MLP neurons of a small language model. Each row is named by its layer, matrix (down: output weights) and neuron, and shows model dimensions 192-255. Each number is 128 + 32 x the weight over its row's rms, rounded and kept within 0 to 255. A neuron's up and down rows have the sign that makes its largest values positive.
A block is one neuron, or neurons of one layer that tend to fire together. After each block is what it responds to, as a language model described it from the Wikipedia text at the highest values.

L5.down6 [159 129 161  77  99 208 131 135 165 181 142  82 139 200 185 196 149 147 121 169 104  82 106 119 167 158 116 171 118 103 100 122 160 148 143 153 100 136 119  52 112 124 163 116  88 148 168 177 184 161  90 102  97 162 111  79 138  58 134 191 135 125  95 144]
L5.down7 [104 187 134 115 136 214 112 156 121 156 157  87 165 152 141 108 124 129 161 165 110  94  83  99 107 142 149 147 110  76 125 156 131 134 131 177  88 106 146  82 103  99 112 203  91 127  98 144 152 161 137  61 135 126  84  56  87  66 134 168 156 171 132 144]
L5.down53 [184 151 181 129 145 160 108 175 153 114 112  89 122 109 162 110 101 187 151  94 159 121 129 164 139 169 111 127 172 130  92 137 145 109 135 104 104 127 157 142 119 114 124 137 178 129 137 139 125  93 142 117 156 111 147 141  90 139 141 155 125  96 128  76]
L5.down566 [146  96 135 147 190 147 121 137 142 177 158 134 122 130 127 134 132  93 130 137  98  47 138 169 132 168 212 118 108 105 199 169 155 113  90 128  90 116 168 135 113 148 183 148 205 115 119 113 136 142 100 129  87 123 151 140 124 128 150  89  88  77 100 159]
Mid-word subword continuations. Second or middle pieces of words split into fragments, especially after short openings like me-, So-, Qua-, as in me-an-ing, So-the-by's, me-as-les.

L3.down556 [156 117 159 157 115 188 167 131 135  80 124 133 161 179 117 129 142 111 111 119 143  76 155  83  49 156 140 133 122 126 104 129 131 180  96  73 134 116 123 198 144 158 156 115 122 168 106 142 158 143 120  75 160 122  98 117  83 105  67 123 125 121  39 132]
Split-off leading characters. Single-character pieces split off a word or number, like U in Upon, Usually, UK; digits inside numbers (1|1, 1|0|0); also the pronouns he and they.

L4.down56 [168 121 140 133 145 115 158 164 130 130 113 144 154 159 115 124 192 150 108  57 237 152 109 165  91 141 136 113 175 141 150 203  89 125 150 101 208 152 138 168 128 104 136 112 121 108 114 212 179  69  99 163 136  90 115 163 153  78 132 117 173 180 158 123]
L4.down196 [182 143 125 107 163 163 132 156 108  95 120 107 106 127 113 109 120 123 160 145 160  94 139 111 139 108 103 169 106 110 161 121 112 159 122 141 140 178  96 136 147 107 140  70  62 137  80 132 113 118 140 145  61  94 114 141 118 131 152 114  68 126 124 155]
L4.down294 [148 124 151 144 121 183 120 116 110 107 137 121 110 100  77 134 150 137 144 121 167 135 117 109 164 117  93 200  84 203 121  56 138 110  93  72 145 121 114 117  94 171 133 157 117 152  96 152 159 103 142 101 171  98 170 147  96 141 149  90 122 135 142 138]
L4.down391 [112  96 116 118 161 157 146 140 103 119 148  98  94 137 166 133 170 124 123 108  78 133 111 115 126 144 121 236 106 129  81  99 139 144 108 147 105 136  72 131 183  98 126 128 108 180  98 146 113 181 104 162 116 137 144 111 140  79 161 128 130 136 115 129]
Biography lead copula. The verbs is or was right after a subject's name and bracketed birth–death dates opening Wikipedia biographies, such as "(born 1955) is an American".

L4.down81 [122 179 110 105 133 120  39 117 171 115 123 130 136 165 142 138 185 113 124 108 101  64 163 109 106 139  90 138 125 101 195 149  77 135 111 105 113 140 141 117 136 172 173 134 110 154 129 151  58 131 127  93 161  81 135  87  98 170 107 139 118 158 106 118]
L4.down133 [160 137 123 143 124 110 145 168 138 142 119 177 132 106 136  80 128 117 165  86 146 128 117  87 109 137 128 167 122 110 150 114 124 132 170 102 151  79 144 170 136  78 132 124 160 141 109 185  67 138 143  97 117 133 163 159 111 169 187 151 169  84 150 115]
L4.down377 [106 181 139 156  68 143 100  86  97  67 158 142 151 136 187  92 108 115  92  68 138 120 151 180 181 156  71 165 159 145 108 130  90 170 104  89 166 118 110 146 160 137 178  97 174 196  86 109 143  96 136 104 214  73  85 149  60 106 122  90 126 160 122 154]
L4.down464 [141 142 124 111 102 163 129 119 124 128 146 115 121 148 198 183 147 116 155 107 231 104 107 114 127 124 193  80 159 130 139 127 188 188 148  92 127 160 100 109  88 156 121 122 217  97 160 190 116 115 150 161 106 111 162  93 151 145 164 100 183 115 128 146]
Leading digits and negation. Fires on the first digit of numbers, mostly the 1 of years and times (1918, 1954, 10:55), and on not after auxiliaries (did not, was not).

L5.down169 [113 123 134  93  97 105  74 143 134 149  89 132  65 140 166 166 114  74 151 100  80 108 184 148 141 115  67 151 178 134 179 131 137 146  36 113 127 139 114 146  92 123  61 129 126 149  76 151 122 147 201 170 129 102 149 133 130 116 148 133 134 118  48 158]
L5.down385 [147 110 121 125 134  96  80 128 127 148  97  84 152 159 109 179  86 153 138 117 190  76  97 207 128 149  32 131 182 129 124 102  70 105 135  88 135  74 160 142 165  92 116 138 159 139 153 130 136 134 154 158 123 115 175 118 164 162 144 136 171 125 106 132]
L5.down751 [140  95  57 101  68 123  78 131 141 124 133 132 188  75 178 128  88  84 110 178 154 131 175 100  79 103 120 149 124 146 133 143  83 130  80  89 140  82 160 186  85 147  92 168 141 130  92 142 136 115 163 111 140 165 144 152 141 127 159 133 116 162 152 144]
L5.down824 [167 151  62 175 115  85 127 137 109 113 111  76 157 144 147 183 140 159 125  74 150 172 119 126 111 109 145 160 115 151 130  98 141 152 114 103 103 115 171  85 105 157 171 112 121 131  83 153 145  93 133 124  93 130 171 103  71  94  84 103 139 156 165 162]
Definite article "the". Mostly "the" or "The" opening a noun phrase after prepositions or sentence starts, in descriptive factual prose (the leaves, the asteroid), plus some "called".

L3.down426 [144 114  87  92 155 169 110 140  90 140 113 144  86 143 100 169 113  47 125  99  94 142 135  73 120 117  76 192 101  62 135  91 114 144  68 109 135 163  79 134 140 103  81 197 105 150  98 163 140 119 120 161 160 141 124  70 136 125 110 181 121 131 126 154]
Inflectional suffix tokens. Inflectional endings split off a verb stem, mostly third-person -s in plot summaries (fall-s, become-s, get-s) and past -d (celebrate-d, date-d), plus some other word-internal pieces.

L4.down114 [150 148  86 179 118 108  98 122  97 149 106 155 150 145 170 216 153 182 182 124 111 126  90 147 161  96 115 178 117 123  64  88 117 170 143  88 146 125 124  53 101  71 158  81 128 171 130 106  82  93  84 131 174 100 130 124 115 117  77 101 147 112 108 146]
L4.down325 [117 125 129 129  90 136 137  90 143 133 120 176 110 163 151 176 103 102 130 100 119 150 109 132 113 108 114 174 111 119 111 142 133 109 139 137 132 185 155 113 146 112 130 104 127 183 105 151 108  50 145 105 129 104 144  57 148 120 103 193 171 138 149 123]
L4.down655 [178 128 162 109 124 114 157  85 125 146 123 197 107 170  78 143 110 123 165 121 142 147 148 143  96 119 126  79  64 105 147 137 150 126 158 122 170 171 164 168 126 135  95 123 101 167 143 119 164  89 143  64 171 103  93 110 110 123 116 142 155 158 197 144]
L4.down701 [106 177  62 121 127  81 157 144  89 173 127 123  92 152 111 120  96 181 135 133 115 129 101 125 182 118 150 127  69  93  97 194 141  67  49 141 141 149 101 123  77  90  98  64 157 138  91  68 146 107 106 152 169 154 157 115 128 162 200 137 148  94 148 145]
Range connector after number. Connectors joining a range or pair after a year, date or number, like "from 1918 to", "1954–", "two or", mostly in biographies.

L3.down163 [163 125 189 124 153 125 115 104 125 170 178 128  80 113 202 195 151  83 119 135 114 196  52  86 139 112 128 185 152 145 133 162 151 137 106 118 115  73  95 168  73 100 146 145  83 137  93  74 151 130 198  83 151 116  89 105 154 135  94 108 127  70 172 131]
Fixed-phrase interior tokens. Inner words or word pieces of set multiword phrases, often in tables and captions, e.g. "End of loan", "Time of possession", "bone marrow".

L4.down76 [173  97 117 147  67  63 184 152 188 118 125 119 162 107 142 191 123 132  94 166  73 131 133 135  92  86 114 157 155  66 156 143 187 139 178 167 111 120 147 158  97  69  89 148 165 170 102 133 132 154 131 105 180 121 122  59  94 101 101  86 136 154 175 115]
L4.down523 [ 59 160 159 146 192 134 143 195 113  92  75 109 154 130 144 127 147 142 124  94 152 113 123 118 127 108 127 115 182 155 151 170 122 102 122 168  61 153 168 125 123 191 151  98  66 146 126 140 176 136 104 127 108 111 150 106 113 115 146  90 234 156 105 140]
L4.down548 [116 147 147  93  83 154  84 123 111 135  80 149  55 157 102 111  86 146 122 133 179 165 189 166 116 112  97  71 137 118 147 145  80 178 112  57 111 116 140 111 141 125 154 125 101 162  55 134 152 154  96 173 176 117 142 146 121 138 156 110 108 165 111 120]
L4.down706 [117 119 136  78 127 152 124 130 119 154 171 155  79 140 111 124 134 145  83  93 172 108 162  76 121 127 171 159 152 155 123 117  98 145 103 123 124 128 161 107 119 104  75 166  50 132 153 117 114 137 175 157 108  73 128 158 112 138 118 112 131 193 153 141]
Verb prefix en-. Word-initial en- beginning verbs such as enabling, enlists, ensued, and envisaged; more weakly, not after verbs (did not, dared not).

L3.down187 [161 162 180  99  95 139  45 146 186 151 125 149 122  79 166 111  85 148 158  66 132 109 146 119 108 108 159 142  62 133 127 107 162 117 120 139 100 100 151  99 101  43 170 130 105 103 101  81  68 135 154  82 120 158 138 119 111 121 156 119 155 155 160 116]
Final digits in tables. Last digit token of a multi-digit number split into pieces, mostly in table cells and year lists (201-6, 1-1-5, 1976–7-7); occasionally word-end pieces (dwar-f-s, Marty-n) or "named".

L5.down80 [128 104  67  87 131 134 122  79 117 142 205 123 181 121 202 152 150 166 112 157  91  62 111 151 151 163 128 138 181 179 111 136 120 118 133 132 150 155 129 183 115 186 169 132 141 171 132  95 153  85 123 120  88  87  43 176 183 185 117  75 142  88 136 130]
L5.down232 [116 147  69 118 158  95 158 165 131 143 171  97 107 157 156 138 144 121 144 139 116  88  98 136 169  92 142 164 125 188 128 102 108 114  10 130 105 149 173 117  88 119 187 163 124 114  79 183  72 161 118 110 157 190 139 122 157  99  92 133 154 156 180  85]
L5.down509 [132  99  77  65 119  95 123 143  52 131 150 115 169  94 123 178 133 169 104 154 124  81  99 173 184 164 139 162  97 123 152 149 141  56  62 149 106 113 141 131 106 138 156 107 138 140 128  89 105 138 134 115 106 122 115 153 178  93  76  97  84  99 102 120]
L5.down649 [105  75 135  62 120 124 112 152 143 182 108 100 120 122 208 175 133  83 114 143 164 126 109 144 148 176 135 179  96 149 124 176 164 139 112 161  67 186 122 146 142 122 133 130 142 102 126 123 119 185 148 162 124 110 127 122 129 155 169 178 147 104  98 105]
Definitional article openers. Words starting an entry's description after its subject, like a and an after is/was, or by and directed after "2002 film"; also bibliography punctuation.

L4.down469 [102 117 150 113 167 122 110 133  79  83  84 169  69 148 123 132  94 121 111 122 115 192 155 154 155  88 191 242 131 167 176  75 107 124 136 126  82  75 103 140 138 135 125  87 158  99 150 133 140  97  94 153 172  87 108 159  96 115 151  97 159 194 118 107]
L4.down675 [ 85 114 133 127 151 159 117 198  87 138 157 153 137 114 139 150 112 134  98 134 123  78 139 193 129 125 135 180 169 148 188  64 132 144 189 124 124  73 129 210 120 197 143 102  99 169 182  91 150 146 173 125 141 120 137  74 141 195 130 155 152 157 171 144]
L4.down772 [116 119 176 118 211 127 104 169  97 142 135 153 112 129  92 101 177 147 154  93 129 204 121 115 145 128 165 179 107  81 108  80 168 103 121  87 159 196 122 154 152 131 112  98  67 141 176 111 143 126  96  92 135 107 118  99  97 177 163 161 155  98 135 141]
L4.down794 [117 125 134 110 152 167 123 157  84 111 119 132 120 157 107 144 107  83  85  91 166 112 134 169 109 110 167  49 117 149 143 127  70  71 105 125 152  91 205 226  93 147  82 151  70  90 111 170 112 139  93 111 143  86  77 145 109 195 144 120 118 168  90 129]
Digits in quantities. Digit tokens within numbers giving amounts, measurements or counts, especially after approximately, about or over, e.g. approximately 20.44, about 175 ft, over 3,000.

L5.down121 [113  98 104 164  69 147 158 143 132 181 137  63 139  58 154  94 143 139 173 140  66 132 100  92  99 135 146 171 120  98 151 132 147 132 117 114  87 119  87  79 125 159 151  86 121 135 101 137  87 165 127  26 143 136 174 105 129 113  53 111 147  67 130 168]
L5.down175 [189 131 104 126 105  86 140  95 127 120 118 131  83 129 135 178 104 128 155  89  97 181 102 147 108 170  90 125 152 131 151 106 172 122 185  91 148 154 128 117 110 113  93 139 181  83 132 106  69 128 105  33 138  89 144 124 173 121 117  79 181 188 147 149]
L5.down264 [124 133  94 155 130  94 134 169 105 150 216 103 108 111  93 127 160 116 157 151  82 148 112 154  96 135 148 202  90 130 117 156 102 132 110 164 124 145 129  83 130 128 166 136  78 121 120 113  93 142 127 119 142  56 134  96 139 172 157 122 121 112 164 199]
L5.down330 [123 137 101 118  86 143 140 109 112 188 113  85 174 140 112 110 116  82 112 151 101 121 102 136 111 165 148 211 117  97 190  58 184 208 128 104 135 126 141  98 156 163  90 161 113  82  53 157 110  89 162  82 111 179 146 125 124 137 107 152 110  63 133 116]
Time-period nouns. Nouns naming a span of time or event, especially season in regular season and first full season, plus year, years, war, election; also digits inside years and Year table headers.

L3.down310 [ 83 159 154 185 130 166 106 106 108  99 160 137 149 157 127 152 115 147 142  78 100  57 123  80 177 121  93 151 165 130 158 127 176  93 215 155 114 120 161 121 120 152 116  94 108 115 126 108 111 147 160  97 106 155 114 140 109  83 107 127 179 104 137 200]
Mid-word syllable fragments. Short second-syllable pieces such as le, re, la, er inside split words, mostly foreign or proper names: Ra-le-igh, B-le-kinge, S-er-bia, ir-re-versible.

L5.down144 [ 78  60  68 139 129  97  92  84 107 136 171 175 143 104 136 130 122 139 117 147 180 120 183 118 165  98 145 110 100 107 176  75 164 143 117 174  95  98  92 148  84 133 159 124 120 155  71  25 179 127 112 198  99 133 162  95 117 131  86 137  88 162 172 145]
L5.down165 [195 131 133 148 125  67 123 140 178 138 203 116 129 154 164  66  88  91 203 170 143 127 140  98  92 120 109 167  84  91 145 147 139 128 144 137 113 129 144 115 149 186 106  95 141 138 135 136 141 149  92 110  72 138 162 106 110  89 130  84 100  84 165 145]
L5.down414 [157 130 128 136 166 132 131 126 111 128  93 109  69  99 115 118 126 135 101 114 162 121 186 129 146 151  79 125 190 136 179 129 114 124 147 142 112 119 132 113 165 114 122  72 116 185 152 139 100 106 106 151 159 132 123 125 152 149 135 117 180 132 119 122]
L5.down585 [144 104 104 137 139 160 195 141 138  99  75  92  79 147 122 157  59 123 119 148 171 157 161  96 104  63  17 127 160 144 163 115 110 187 105 115 131 131  94 115 110 160 107  98 110 121 157 147  93  86 110 162 131 187 113 118 147 141 111 158 174 135  90 142]
Mid-word fragments, table "Pos". Inner pieces of split words, as in Ex-chan-ge, En-tr-ance and con-du-cted, plus "Pos" opening sports standings table rows and "No.".

L3.down725 [165 174 131 147 130 145 147 133 130 136 135 110 128 175 132  34 142  83  98 152  93  80 181 106  91 125 143 173 133 122 151 100 127 126 159 144 169 113 144  65 166  88 148  94 121 139 126 128  79 144  88 113 103 149 114 142 115 105 140 204 132 116  92 125]
Mid-year digits and word fragments. Inner pieces of multi-token units: the 0 after 2 in years like 2002 or 2025, en dashes in year ranges (2018–19), and word-internal suffixes like -matic, -rate, -tric.

L5.down128 [ 96 148 104  33 128  94 117 172 140 179 118 171  92 141 129 194 116 180 140  97 140 148 139 181 151  91 156 145 147 130 178 165  90 148 149 151 156 165 129  99 116  94 149 130 115 156 144 147 151 130 161 183 166 109 135  91 183 112 144 106 109 133 168 152]
L5.down261 [176 139 159  56 130 164 170 129 155 166  85 143 156 100 175 145 130 177 136 119 113 162 161 110 105 152  87 132 201 108 140 126 162  79 140 143 120 142  96 117  85 154 176 134 159 201  76  86  72 108 165  78 122 145 104  75 131 117 121 143 201  96 118 127]
L5.down737 [ 93 153  83 139 145 139  97 115 187 131 139 121 139 107 118 105  78 153 174  75 140 105 148 140 101 177 159 115 176 158 134 107  82  76 141 179 103 137 143 103 182 137 107 188 127 132 145 109  94  74 113  94 126  88 236 159 100 116 159 102 111  98 105 180]
L5.down818 [107 105 141  82 170 116 150 111 138 122  87  86  81 133 157 167 129 135 108 132 131 187 107  95  93  98  84 173 100 144 117 110  97 117 107 172 144 119 165 133  98  89 138 152 123 166  88 126 116 111  74 153 103  63  67 112  56 138 157 100 146  93  78 171]
Row-start digits. Digits in structured data, mostly numbers opening a table row or list line (| 5 |, 5. "Malo"), plus final digits of years (2015, 1973).

L4.down158 [105 124 185 112 149 158  86 122 109  45 126 124 139 152 158 134 178 108 135 108 140  94 157 168 103  92 109  68 158 130 139 104 156  99  94 164 152 133 131 117 138 117 135 133 133 158 135 131 116 154  78 138 140  86 110 142 131 162 133 157 175  90 109  79]
L4.down258 [123  92 176 151 134 118 131 102 159 200  85 132  65 131 153 101 137 179 159 101 180 132 143 143  79 137 104 129 107 167 145 170 135 109  95 102 179 112 182 133 140  59 149 116 181 104  97 114 119 130  96 116 145  82  81  59 117 130 204 149 123  94 133 113]
L4.down349 [122 132 129 120  99 124 114 160 104 167 149 116 165  95 169 141 149 160 102  85 103 108 136 128 139  91 187 154 135 106  92 171 160 124  75 140  81 132 168 102  93 100 171 158 141 118  93 151 121 115 177  85 137 229 163 147 130  99 118 153 130 147 113  86]
L4.down779 [ 99 178 155 163 160 112 127 155  93 141  69 114  65 144 149 157 121  71  88 103 114 131 172 149 113 118 185 161 123 155  76  71 146  98 144 122 124 120 190 154 100 109  79 145 168 136 138 124 112 109 135 138 107 103 133 125 103 117 127  90 155 131 145 170]
Word-initial p fragments. Mostly a lone p starting a split word (p.m., pivot, plastic, placing, pad); also numbers in stats-table cells and line breaks after article short descriptions.

L5.down68 [140 128  93 158 165 126 141 148 115  81 117 137 104 117 171 153 107 207 111 152  75 115 141 175  78 161  80  85  97 121 108 122 104 108 176 128  92 129 160 172 102 109 166 105 128 117 118 159 148 140 102 170 144  90 149 101 139  94  82 163 185 160 153 119]
L5.down596 [141 143 213  58 101 132 114 127 144 116 127  91 106  54 116 136 130 129 157 110  99 172 163 158 133 123  75 132  92 125 122  76 121  68 126 151  91 107 121 126 135 111 164  83 122 114 120 176 191 160  98 116 180 111 153 125 142  77 129 106 153 166 109 146]
L5.down619 [ 78 106 114  78 148  71 117  81 153 132 121 135 173 152 154 120 146  73 107 126 100 127 174 103 112 129 167 237 159 147  93 151 133 129 111 127  89 144  64 181  76 194 143  67 118 163 116 141 114 171  70 157 100 111 120  83 163 136 128  99 109 137 132 123]
L5.down638 [152 123 166  95 105  98 118 126 142 110 160 116  83 171 105 184  98 152 113 105 105 100 166 127  90 127 119 142 114 121 127  69 132  84 120 134 121  88 118 162 135 106 172 104 129 118 122 189 107 118 134 110  76 111  88 120 168  54  91 160  98 149 134  92]
Verb inflection suffixes. Inflectional endings -s, -es, -ing split off a verb stem, mostly before an object, e.g. produce|s, denote|s, involv|ing, emphasiz|es.

L5.down300 [107 101  71  88 148 124 106 115 113 159 123 150 107 135 172 112 123 184  99 177  93 140 153  57 134 102 137 175 137 145 102 175 153  72 124  70 143 153 206 142 162  95 131 102 129  64  87 191  94  99 140 157 146 182 139 153 157  86  91 102 223 173 156  90]
L5.down360 [196 105 158 127  95 136 102  98 157 151 130 124 136 122 123  99 110 150 141  96 133 179  86 119 119 188 122 151 137  75 129 143 108 103 152 148 106 175 131 177  68 135 109 136 141  65 113  80  79 137  52 162  93 129  91 139 104 176 114 100  93 178 121 147]
L5.down471 [103 172 116  79 129 175 149 163 123 154 217 146 170 107 173  78  74 117 119 117 144  78  86  95 129 131 100 217 103 102  85 135 123 175 116 140 153 122  83  52 133 150 108 138 138 108 138 116  77 127 118 161 109 158 136 145 109 134  71 153 125 133 161 104]
L5.down627 [ 78 119 184 124 103  90 165  94 139 110 140 145 147  97 170 141 114 103 129  99  97 134  93 118 126 172 161 144 148 167 145 138 178 129 161 146 141  98 160 135  63 111 169 140 144 119 105  79 132  91 101 124  79 125 152  93 173 121  76 143 167 101  83 128]
Word-initial fragment "le". First sub-word piece of a word split into fragments, especially "le" starting leaf, leukemia, leathery; also pieces like bl(azon), ly(rical), en(force).

L5.down366 [131 170 129 134 114 210 108 132 133 149 148 175 194 148  93 154  68 133 112 129 146 134  94  95 119 136 141 136 163 124 145  94 134 107 141  89 145 138 147 111  27  92 127 156 148 113 178 113 168 130  98 139  75  73  90 107 137  81 154 159 140 168 109  99]
L5.down371 [189 107 121 149 112 188 154  54 150 125 139 157 129 111 100 120 110 104 166  63 146 145 139 168 126 156 132  82 159 152  98 255 113 136 173 112 180 118  86 127 181 151 110 112  92 129 140 122  98  92 153 146 189 124 147 122 161  89 108 109 142 149 131 119]
L5.down413 [165  97 104 148 187 117  73 164 133 130 158 160 105 195 150 115  92 165 143 116  69  72 118 121 100 107 192 101 165 162 113 136 148  74 116  81 129 138  99  95  84 137 141 100 117 131 141 113  82 115 172 169 102 128 149 186 108 134 172  95 125 165 136  98]
L5.down474 [171 118 106 149  50 160 122 113  97 136 140 154 181 156 132 104 109 111 147 103 147 114 123 131 115 138 175 139 135 156 165 120 123 104 148 151 148  53 114 149  55 149 172 180  89 151 183 143 126 118 104 143 117 118 102 147 110  58 124  86 182 173 131 160]
Year range dashes. Range separators, mostly en dashes and hyphens, between two years or dates as in 1993–2007 or 2013–14, plus some digits inside listed years and ordinal suffixes.

L4.down460 [154  81 107 111 101 130 114 145 128 133 171 108 188 160 116  88  29 143 113 154 165  64 133 189 123  94  92 121 122 149 154  74 151 171 149 146 110 116 162 137 157 180 130 161 190 152 109 104  88 161 159  61 123 124  59 138 144 213 145 173  80  79 171 109]
L4.down521 [122  55 170 164 127 114 135 158 105 123 161 163 119 142 114 106 100 136 218 159  94 187 167 137 133 133 152 199 136 156  94 104 163 127  99 165  91 138 119 150 119  80 103 151 120 125 147 146  55 156  97 162 171 129 124 147 153 161 125 169 114 123 165 150]
L4.down535 [140 132 124  72 130  80 101 115  84 128 126 114 131 131 150 169 130 123 126 145  81 103  89 172 170 137 113 163 147 124 159  99 175 242 130 161 152 130 115  71 137 118 105 116 189  76 139 104 115 103 123 108 173  89  62 130 158 104 176 139 116  79 111 101]
L4.down658 [110 133 109 125 140 160 111  82 141 106 140 103 131 127 151 145 137 107 127 151 184  97  89 129 104  88 147  73  57 104  44 167 146 142 129 160  99 168 144 164 121 215 113 127  40  93 149 185 107 178 151 145 101 124 126 117 174  47 126 182  97 134  44 120]
Time reference nouns. Words naming a time point in biographical or historical narrative: "year" after same/following, month names before dates, time, season, and subject "he".

L3.down223 [123 117  99  95 138 116 139 160 128 111 165  91  66 125 108 133 115 102 158 134 136 134 129  98 149 128  88 181  80 132 150  63  64 103 125  93 118  86 149 112 176 131 164 118 153 122 118  85 121 140  95 120 115  52 213 111  74 104 152  98 121 187  89 117]
Time-span nouns. Duration and time-unit nouns such as years, months, day, centuries, often after a number or the, plus pre- prefixes and words like began.

L3.down396 [138 153 178 142 158 139 167  90 150 133 147  74 143  91 141 174  94 131 129 142 182 101 157 112 148 127  70  70 162 121 127 118 115 161  82  70 129 108  72  74 160 176 117 124 137  84 128 177 177 126 170 109  97 160 163 146 126 120 122  98 150 163  84 127]
Mid-word "th" fragment. The word piece th inside or at the start of split words (me-th-ionine, hypo-th-alamus, epi-th-et, th-resher) and ordinal suffixes like 16th, 2nd; also weakly other mid-word pieces.

L5.down44 [ 82 119 134 153 170 155  97 175 132 125 137 115 116 137 162 116 146 103 104 125  85  99 138 148 130 120 167 191 125 163 131  76 126 108 106 115 129 113 162 104  77 140 159 128 136 117 147 149 141 181 103 125 122  83 140 102 120 176 134 136 171  90 175 135]
L5.down252 [ 79 143 158 157 129 151 178 121 111 197 137 171 115 122 184 128 122 131 113 129 169  91 100 126 104 112 143 196 128  79 140  82 123  62  68 139  87 164  93 103 127 107 165 139  96 160 121 131 131  98  41 155 146 160 150 136 158 143 146 163 155 108 160  98]
L5.down584 [196 112 124 123 175 195 112 137 116 163 156 117  85 130 178 148 172  99 104 173 168 110 112 138 109 157 120 115 199  71 158 145  97 101  51 120 107 110 107 151 144  60 163 152 103 113 119 179 161 108  75  90 126  83  80  84 189  92 164 188 108  97 106 131]
L5.down672 [120 187 170  82 141 185  53 146 110 164 210 138  86 130 116 101 148 132 108 151 196 113 179 157 105 141 149 122  85 150 160  94 113 114 142 133 121  88 148  66 129  61 169 145 141  94 128 200 128 139  83 102 106 132 218 138  72 177 136 151 181  95 145 141]
Mid-number and mid-word pieces. Inner digits of multi-digit numbers (scores, vote counts, rankings like 1'1'3, 7'2',643) and middle or final word fragments (Mioc'en'e, score's').

L4.down49 [178 109  75 105 124 108 154  87 167  97 154 173 133 179 158 154 179 165 153 140 124  91 117 142  91 120 123 179 185 146  99 158 160  91  88  79 192 155 176  73 139  62 118  92 118 156 153 119 117 137 116 165 124 147 183 108 108 156  92 144 139 150 158 141]
L4.down433 [134 162  90 128 152 123 130 126  83 175 121 106  86 158  78 135  54 155 113  76 164 106 127 139 173 155  78 214  93 168 178 112  98 113 167 104 160 144 100 115  92 111 110 147 180 160 103 104 152  94 108 112 174 111 105 115  65 155  77 161 124 135 136 149]
L4.down589 [135 138 121  96 112 144 156 128 145  92 175 115 153 122 154  63 135 154  64 156 119  79 109 135  97 110  70  72 155 119 125 184 154 117 127 202 183 119 155 115 117 213 212 153 153 157 176 150 144 167 136 151  90 180 112 148 136 136  94 199 160 163 127 133]
L4.down727 [141 109 165 136 113 170 146 131 116  95 101  67 175 105 100 136 131 147 165 115 126  80 141 117 129 101 146  76  68 208 148 101  94  94 104 112 113 181 132  59  92 111 102 117 118 166 153 125 131  67  34 167 155 121  65  88 120 122  85 129 145 131 133 176]
Inside names and titles. Tokens partway through proper names or work titles in lists and tables, especially title colons (Star Wars: Episode VI), mid-name y (Pick n Pay, Ayr), and title-initial The.

L4.down128 [155 117  84 124 108 178 115 152 147 163 108 113 135  95  91 172 103 159  69  85  97  89 158 166 127  54  84 115 134 103 152  83 140 171  90  85 154  69 102 189 106 172 143  93 153 117 138 131 117 153 131 148  95 108  94 154 139  86  50 150  97 159 165 147]
L4.down254 [163 132 148  89 125  85 116 121 172 132 170  96  56 142  99 177 178 151 135 107  78  79 141 163  83  97 143 120 108 141  94  91 108 161  87  83 130 104 166  66 100  79 133 121  72 102 219 110  85 110  74  57  99  96 116 123  87 123  96 129 164 142 150 142]
L4.down406 [ 81  92  95 126 107  93 101 199 136 111 161 166 183 119 182 156 113  94  90  93 146  95 124 139 107  82 126 204  98 120 163 154  82 157  84 177 168 149 120 201 173 102 173 188 192 101 151 157  60 163 141 134  71 136 120 170 205  94 122 116 111 156 118 103]
L4.down588 [200 107 133  56 106 142 158 178 110 134 149 113  92 147 100 108 156 153 117 102 103 125  97  51 132  87 130 186 140  93 140 117 114 166  71  99 113  91 132 128 145 140 141 128 144 100 128  92 129 152 113 130 109  95 141 133 126 132 136 130 158 123 205 119]
Transitive verb endings. Word-final pieces such as -ing that complete a transitive verb or gerund before its object (sha-ping the, kill-ing people, sell-ing the land), plus prepositions like of, on, from, and occasional table headers like Decision.

L3.down233 [106  83 106 150 161 178 157 127 121 161  70 139 141 162 152  90 152 141 146 130 176 135 139 149 125 160 128 108  95 111 134 126 146 163 161 175 125 156 119 195 158  87 112  95 124 144 145  88 102 128 118 138 161 181 183 133 156 159  92 136 151  67  54  96]
Mid-word syllables "cu"/"com". Mid-word syllable pieces inside longer Latinate words, mainly "cu" and "com" after a prefix, as in pre-cu-rsor, sub-cu-taneous, en-com-passes; weaker on other word fragments.